MLP neurons of a small language model. Each row is named by its layer, matrix (gate and up: input weights) and neuron, and shows model dimensions 0-255. Each number is 128 + 24 x the weight over its row's rms, rounded and kept within 0 to 255. Numbers have three digits each. A neuron's up and down rows have the sign that makes its largest values positive.
After each neuron's rows, "fires on" lists the tokens most often at its 100 highest values on Wikipedia text that the model never trained on. A number after a token or word is its count.

L10.gate801:124149126125136125136123127110103131116129123096131132121108159084105081103148138143100154170177164115160098150134099150106117127138196144142115112141130145123103101161123165091103105158126133128092140156103142164135132119130112202154121107088143120129057131106174097139127110174112152121119085144132143118097129115170106108108155148126088157159114163087125108132105109067127183150132149118145150148168161104166162155139150129136119134136105117128145138133140115141134144115107101150104130106161139108147142124118124111133124132135136135098127091156106089160137116091138118140121115102163101142122159134113157150127158121150074132106156147152136104102160073102127092132108136108170124096149154136139138120122144153115116107158122087100121131117128161130100116135108152
L10.up801:155092112168118135107130134125122131095055119120185147161115102121119133083135129119144142143222108099142145149123119150108103127134076103098117167124122169106095143120137114071098116192101111122120142123114158106173127118112156120111168132111119119150116079128134120111114164134133159202123122079121135182132164096116118121094110174143119118134178145140132155146139107092145169094141147134135124163156116201095121147131127120137087166106131125142140100139147153130122118133113150135126147120165159126129119099124156117127125136109117075134105098168133138140119133127138102141163161113123098115143176148129114144140118164087134117139135169166134104129144156175086145133119084149153152140141121164100125132144108135128151113137153118118151088133111133095129081140152158
fires on: " of" 16, " along" 13, " from" 13, " Act" 9, "act" 6, "und" 4

L4.gate403:123101098139106104114138131138130116115107135099106137096153100088173119173114100079116197112107103118139111100112103114121101157112118146074154144110136130112146113095094134139079104130134086098154116097114173118139108139121115124142104113101116107140114124114109144107134116106124126101133119228138126127114108119126117135109130094130146135134099122096116141137152160123118113133066113128144075147163105094115167086118114127113147116129129108114132132127108146118123135146103148080115081118143107103105084150119123149118125101171131129166084119113125145133136136121121091137129154105108142118161124147132207147119153154176122110105127146126121151130114126115123109131095111098158167157129112153107162127147150077156129120148106169069154118093119145140123132104110104
L4.up403:115115098089084116162106108104125086142088069130106133113094126103135111129140125098121116135128140127088148110064134116097162130131114155162107159150186155109130154120089104171142140172140090139094136096161131083126152100168129114130132132122149132146128157144108234107117146127152101137130141138170083126194120148135111110129113114151148154129111158127125186115116105118161140139120125138121083059146105117170158132132099088109117134122149077087109163141132092130152152132133134099125101117125086144114110124131147121146116138170134173136077091115104160160159090136139121136140116140145157108141126099136138120147097100155201106115146167158122139152098090147155102120156109125101112069133126150134153140128122082146160119121110135151135099155115142145113135123169111
fires on: "\n" 96, "|" 4

L5.gate63:094156104102133133118128116155120157155077181113101162110158127093129163153096109114125115126126148118129149150127139102150145144151089122156154157137112124128104142134119109156153113128088125110136145144123146174132138128134163115197127095140148123156088106136120148130187123118187100094113136141121115112131129171103146138139116127166103099110142182133087103138142114118137092143091110132121176160127123143157146125090125122091103153121139129152139158132113118138148122134143128105146101117156150058119082198124132132140120112177115127126161124120144111094133156155116126087114186138117073064114143155107150118140126187166115121127124087141122141144154167098144146138128125138099117143090168181154123111111167151178123119127119124100121107122129160119116168150100109
L5.up63:110137152130134154084145144149134109128141136116114157140138168102144122150125138100158138159091150104112127173133099134158131152157117149129159139135127152097129166132095123077142132142115136150137126127134161155148107122098118159144118118153138100104101128108113132157189127166176101084130182140115082088127122112125170168134158137166101130132142120140158151143146096083084181167086117127152161151145105144147133133083106150143128131140093148157146148115116163161130095113147138118159116124148122090143115132125122141114138100158121092115119124128161164090140167134086139153128126100134142145119173127134132102102128143188160148095136109145109144095113109109138152134137134088138127117146111117184103117105135126150085113108079156105150076119073147157090166151112102
fires on: " the" 25, " its" 13, " their" 11, "s" 8, " his" 8, " The" 8

L10.gate764:138100129173128140137128137142127138134142127157138154096129123140123148145131147095156103132144130152131132141177126120127079158123097162128163123113096135193079118112155124122152165135116117147067136130135144110117152156134097115129151123108077148116090142167131086105158080154144163133175146151123108129107126140121107142164155108121133112144124141122163113105106117157145103159159142104097134076143136106145119125155138133205158098148121158121136123131127156130124103089127173123088076156125135096142092105138140149167138124086118108142117100149128112090165164134069112116126130138166093140155105116112134124202132122170159135151112089105139178165124107185158124150130139074139132144151140089108152173171116137090097079100138145089098135115126177121099130126121145
L10.up764:143118146156082125148160111112145134142112118091157131111148119147065115112162163128143141117077134079082118104135138159128127134163144195157131089137126149179141155154097154147157169115119151156139093140115148153124139107138160113140118131115115124141135118176131075113135106126132125170101166095165140144130126117105129120102141133144129134128124141139123149123143159155163111131103119113141139144105115105130149160140117132122124127113158098145142142182113136128105127153103138167130180129176120143158106128095123158174105125075142141126128100175112143096127161121053094144079157091141117139109162122137126140128147128118151127091142124138137095188115143119133138119125126130103138138168121140150122114131126141082137125128105158104144143100147125204151112116142196
fires on: " the" 17, " to" 14, "s" 13, "ical" 9, " Ex" 7, "S" 7

L5.gate429:153164131074147152113136143123127146157123096099124162139179159095119098142109113114175113155105071087148128080122164128149097115107089144123098094127141105148163116103093121108119151135103134102097137138127122110117110102105096139109158121071117125136160141154139132155112117124101094112124139106108125129116118117121110110164162108069175151128146110161116130141081153146080111120116105123146118130123151120145081179076101145159148127104081150125083095136137159139110130112101118143151118121115139140184119151124105075134159152123084149102142095132119150130149181122112116129123114124118114162149147147139129089125130103094104120126160171178133123127142086174099106142116128100164163113096152150155121110113144159154131184103143076104111130128162151159100096125109085
L5.up429:077106163137128127098113108110140108109136109116146131121166116126099145151100144131166116090124119161130112125128127122130145100124126100140123104123108170095116133106146152139086120107101095123150159117154103181134125138096141139110167083113119176146134069169125118081143105104121157112129100114128119130139118136139067150140113164107139146161128126139163140121131136167119125136142117122115151120120192147133148110119092095132117155140115112112135109166087151166159128118146129132116140139127143143095110134131165131105144081131111108129118132124121127114080140107118132136137114103116125099146132112186157140141179111138097117160095090153122120142120115118146130088144094140176136188122119157126122120116093165116117114139090124129062130126151105097119103133143114
fires on: "\n" 32, "\"" 16, "s" 14, "." 9, "it" 7, " from" 6

L7.gate207:119150168120127090142137140159105145064147137147127144114142140134135126123150109089103158083106140149140078135141102109125074130129121094142113149118107131065112144156173141103156087156178111134136144093111125149125123130130099107147105114141165118143124108103094157115129135084112136097180139115152128135110138128094141116165118162116077091106138172140134114117123115166152131138086107123154138149128145150087148123094102118154134092097091125117117150163119155110130116149146150122133115098198143126129098154127121152113146111127116113150134128153109107119119141100156145125138164134109074148111145109131138121133104123193108103079122106119175131111142181146148161113086112111120118127131131100128167111157153118150131144129128164121128065107109113103132122126061112
L7.up207:118148133155099121140128151087112111102119135136129199175167128098125098101105114089120126149131097127111171123163112135136113122151119139096120105146156118123125092116129134121076133132132158099151149128099170134124130098127154118084167117159119149126106145166118132111129102118124131149124091142141155138128122112070121143131111167121131178114134141200144118126112162187110118129130106127105088124161122122116125124126151103162129088136111103113119125098155125145140168141131129122142163098131096108147129124125102145134158142123152131095108133108130133130126110161133108158122161151124090118140134135176107146113146128111126154094159132133089081144204112131162134153109111140139154114121119105148143132138124154109142142180153120101071125125132148112146117076135144
fires on: "\n" 100

L10.gate293:120151100092135136142150130116110148147084089085114172118128125148169103158102123124156143104108140169157076122139155172148147152123128100108090127133117121151148143125135163113106169088166122121135136141101172099148099104107117104062143105119154109132129146157141138140126105135123120124134117136127129129147096114143124162161149161088151093113121141108124143161104145132129107106145097148150129142141132109158118135135114103120135133132138143117131132136090190108195180145157153106135108171134121167117155121123118175132111106144131186153131124170121085106113133124115128115167096138118115131125155149066178157115126102161127127140128057132135099123144178112121160091108081145174156158172088093137119114131140136122166143115152118127163124135132138122174126102147128
L10.up293:166138116161123128149123120112118118123143116114167098139151135165137135129151133099130115100103148107127087093126116139133164137125157133134177103145140111105114066156175155119149128136132142135168133136132189134115090086098109081126160110100142157137128108131103129119122106130121129143110117096140178128102114126141131122136142137137089152135108095127144117091159140118135076127140141171085107076137086112099181117123147146102129116119106110118137138154170131121152123160156184162116116128149145137155157140132137100141115130168146169143068077128141131117137135132121127124134109128121138111171137112135150107136135123120142150136192114114132072135099142098118126152139097151100117124155111096144123130158114157137109118139120116146084102172106182103151116112067151
fires on: " in" 39, "," 27, "." 6, " from" 4, "rom" 4

L10.gate869:131120119154164144108116105136134146097108139156100144132100121070202117140147104135129102108152099152118109120146163174098091087163149147086107082117124161130116133142146167143107169139094113160112139141092147136149104109126118168150115114082141092136093139134092123178180133117121153116140157102140143144130099121129129144158128111113159123130144204160112107115112117161143158128136111141108164116184140128104142114159118120095142176115147116102128134145155141178081151124124149146105127127116148110165128167131131160121134100167137096102124101145119173140096120107113117088113087108142142123129144087146132097085114158160121139132170148121167097119163175129093114116156147121152159100116123141125128150157163124078094127116108128124142097123112130157116140129107146
L10.up869:142128125160122177145133158143134112100143088179151132086145129102174115131152079078113124113140124113120109111115103157102144088175157129150152104088107131172115070168129118094142108118119113145140145111089146149137119117138118112121146136105160142118100091128136140164123155133134096144128139121166136170166101090105116114128089109117117171130133149143086142129138131132142121175133134123125106162115188118114093130124096146135128127116132130158163188137142122133178108168163153090119157136138137148166141153118143095085129117100131103156124075108103142130113164147091128122133118096127071122154138167139132151103121154138157148159142115138133090128153148102135096161159107155132127118139103151112083134141129112115110114152158111143163109156117141117157146148099122
fires on: "," 36, " in" 27, " of" 26, " from" 5

L2.gate729:066122161136132119115106101113098077082154176100176108137120131150154124123086140128192114134137123093136125128131121129077160129095129160153116132109157134121125142119136162117105124169160140124157136097177109131130106145181113147138116153114149100128112100107101156065144133122107130092135081098114116105090132088150094099066101107121124154118124131143169123131104119120128075110120110160153141132150127134162118168090152144100134165116133081123107117148156122149159116112126121128117136130149114114177122115148088102142153135134148113173170139117121126139150129137137159105119088149143148106140118156103107134097152168130126143141109118173131074120126161155084103111130140097131135111160100164153159126128165115116150084104123119129147152157169174134174157167157140
L2.up729:109100167115127142159121134113137089118137150097109145137110069096130099148114113103103148155109108113147111111167122085097141157115153130086132131146137163141113160153125122088105093115102142145118107149090119137124152142138109158138144139129156059141104143105123083122140149167092133104101115123101181111141163105163128122092106134126131133069136158142118113189107117107116125118160132148112142118163120104106136166150134156100124127106103129120184116166139145146118080180169139079144171135154104071146108100168132144132137138192130152187110140115105090147148078112102145138155127140155088112102142149149123134120150104115145100096153045099141136117150128105106139112149114108117117123122169102116124109161152130123148147144168094119139156150130159135130085129102097
fires on: "R" 55, " people" 18, " River" 12, "ack" 9, "son" 4

L7.gate655:119109123142123113094148125150129131128131165135098116131158126101137138155160092105149162132149133154120102167122134147122134141126096089157119161154164108120115140179127149089139130146133094165137152136132131116161118137108077114150109136117098150142149161130126134125126162133142152148171133153138116142097084117100120142085089125130110134118084149118140119143110133174116149158074106124116151183141160172092098096098092175114116133122114163124092112143137098130116163159163174141105109128119113125166130097117160140170109132201115123155119152106128129087150079140137143107105128182107150143076126138136120116114142154120097159152146157109112110124088148142114145129109079110148137107154108123164172119134132114124132148166120093067114073111126205130131125134117141
L7.up655:125152108122145122121118124178120152123105111139114168150132143138114115110100142078110164131150133103102095124118136149139129125106121152123137122117126118125078155117089179150102126144091140132136162152125107102130151141113122164123170155139140109119155193129109139106118116116153125141106119105144127145158091141125087141148078118155113146131131106148169116125155091137099087095111142112112073087139131128112162168130148119100131133089131103145174120138124122116137080154146122100128144142178119122133146110127107116110153107133136127150148123152155094078110109100170109159122154138152172095163164148110150065144114119174121175137132180153132128127122141119158133115115083127136152116138127145110173160122158136157099157159124162108159090136094150123149115099146137
fires on: "\n" 99

L10.gate573:109122130145142151117116138131101085170068149175117083126100099136104151148145109128127126159150176122153071091115164148088084149120163083129122133118102090154116120103107165117078130180126108147111085167107115147150134138119096085150139136084127084140123136136129127131132143131120124109160138151101109108113101122156104124133141129139110150142117155142136141108092130110129094105157092129122051151174122118079146125170157098138135112116095114126157167150131150127097128099140121115117127119148130104126130105108116120127135155123147096132095095114136143108143080101072131147183125151090117119132160126145125083113126154158099139162135109125114128108119097133169124130104116097107121119167156091164098099122154113178067109132112132098115158118078136131130154120111136
L10.up573:110133162108114146097118087108155161200077137153105115105167144109096163125123079095144141103121140086132115069125158047143138147133131103119129111128069108152101162137096107091146140149153151152130095110151114153159126158122121114157131110154110131104084170129127112152124151134109116143127145115145144127149111136156144159083125173144145115139121132105142154093078125150146138130126077125146101122126134122143095130130092116146091100152081130133146146111078172131172142094151126133151090177198131092147103099108122133182139120131147066096133107127141163075161133080075174140096120108125120119097111095143124112142130160139133121112156113127144133130150121109129148135102140110104152136094119139129140131103148114123077084138088107136133082150092135140134122113109139
fires on: "s" 21, " the" 14, " his" 10, " this" 4, " a" 4, "'" 4

L7.gate648:124098120107121168089131164132081113106154097106104173134111106099174092161096116110128115105139130122163136134140089148130092076105142140128095074150122124142139125123151101185101091157144136098112126159140111132149160146092122170134127156105132137123135111079125122130130133139173095092153141101120143167155103132105129112110141088117120135120100120144124110157138141119162114124143102126149119117112114119111120155120096114145177143162127122184123129090124158105120133144115134148173157141133140120166134106100119135221126144126139104123106107123142168127127125074151104166132098162123111132124153152150102113125119150112155148152132068115143116175158139159158117134125121096145077109135164115184145143090147148131111110154123121133135146137130128106164087149136141
L7.up648:150089124171130139126154134131098129115084153120139111108134086150084120076131134096120137157199149126117169154127131121128108105115094106132154114141105089164146127173129146106097133148122146068093125097150115084139141103121131136095146156132121167118122109095130140135094116102149123091128131136097120119123123103141162094175132109130115161113128149116131108105159136121128150135151110128118131111102126111150111111119151146116107138120134128097159117126088115178134139131121109147124113087117091093118169093150115177158123128151110141099165115101143119150147150136128144131127158174171155125100102126133142155126104156111131107145102122179138149163148154094124127128123133140132144122107169139103121146154146141169145093076159126101115089061125128095123141170083118
fires on: " of" 31, "al" 9, "in" 9, " the" 9, "or" 7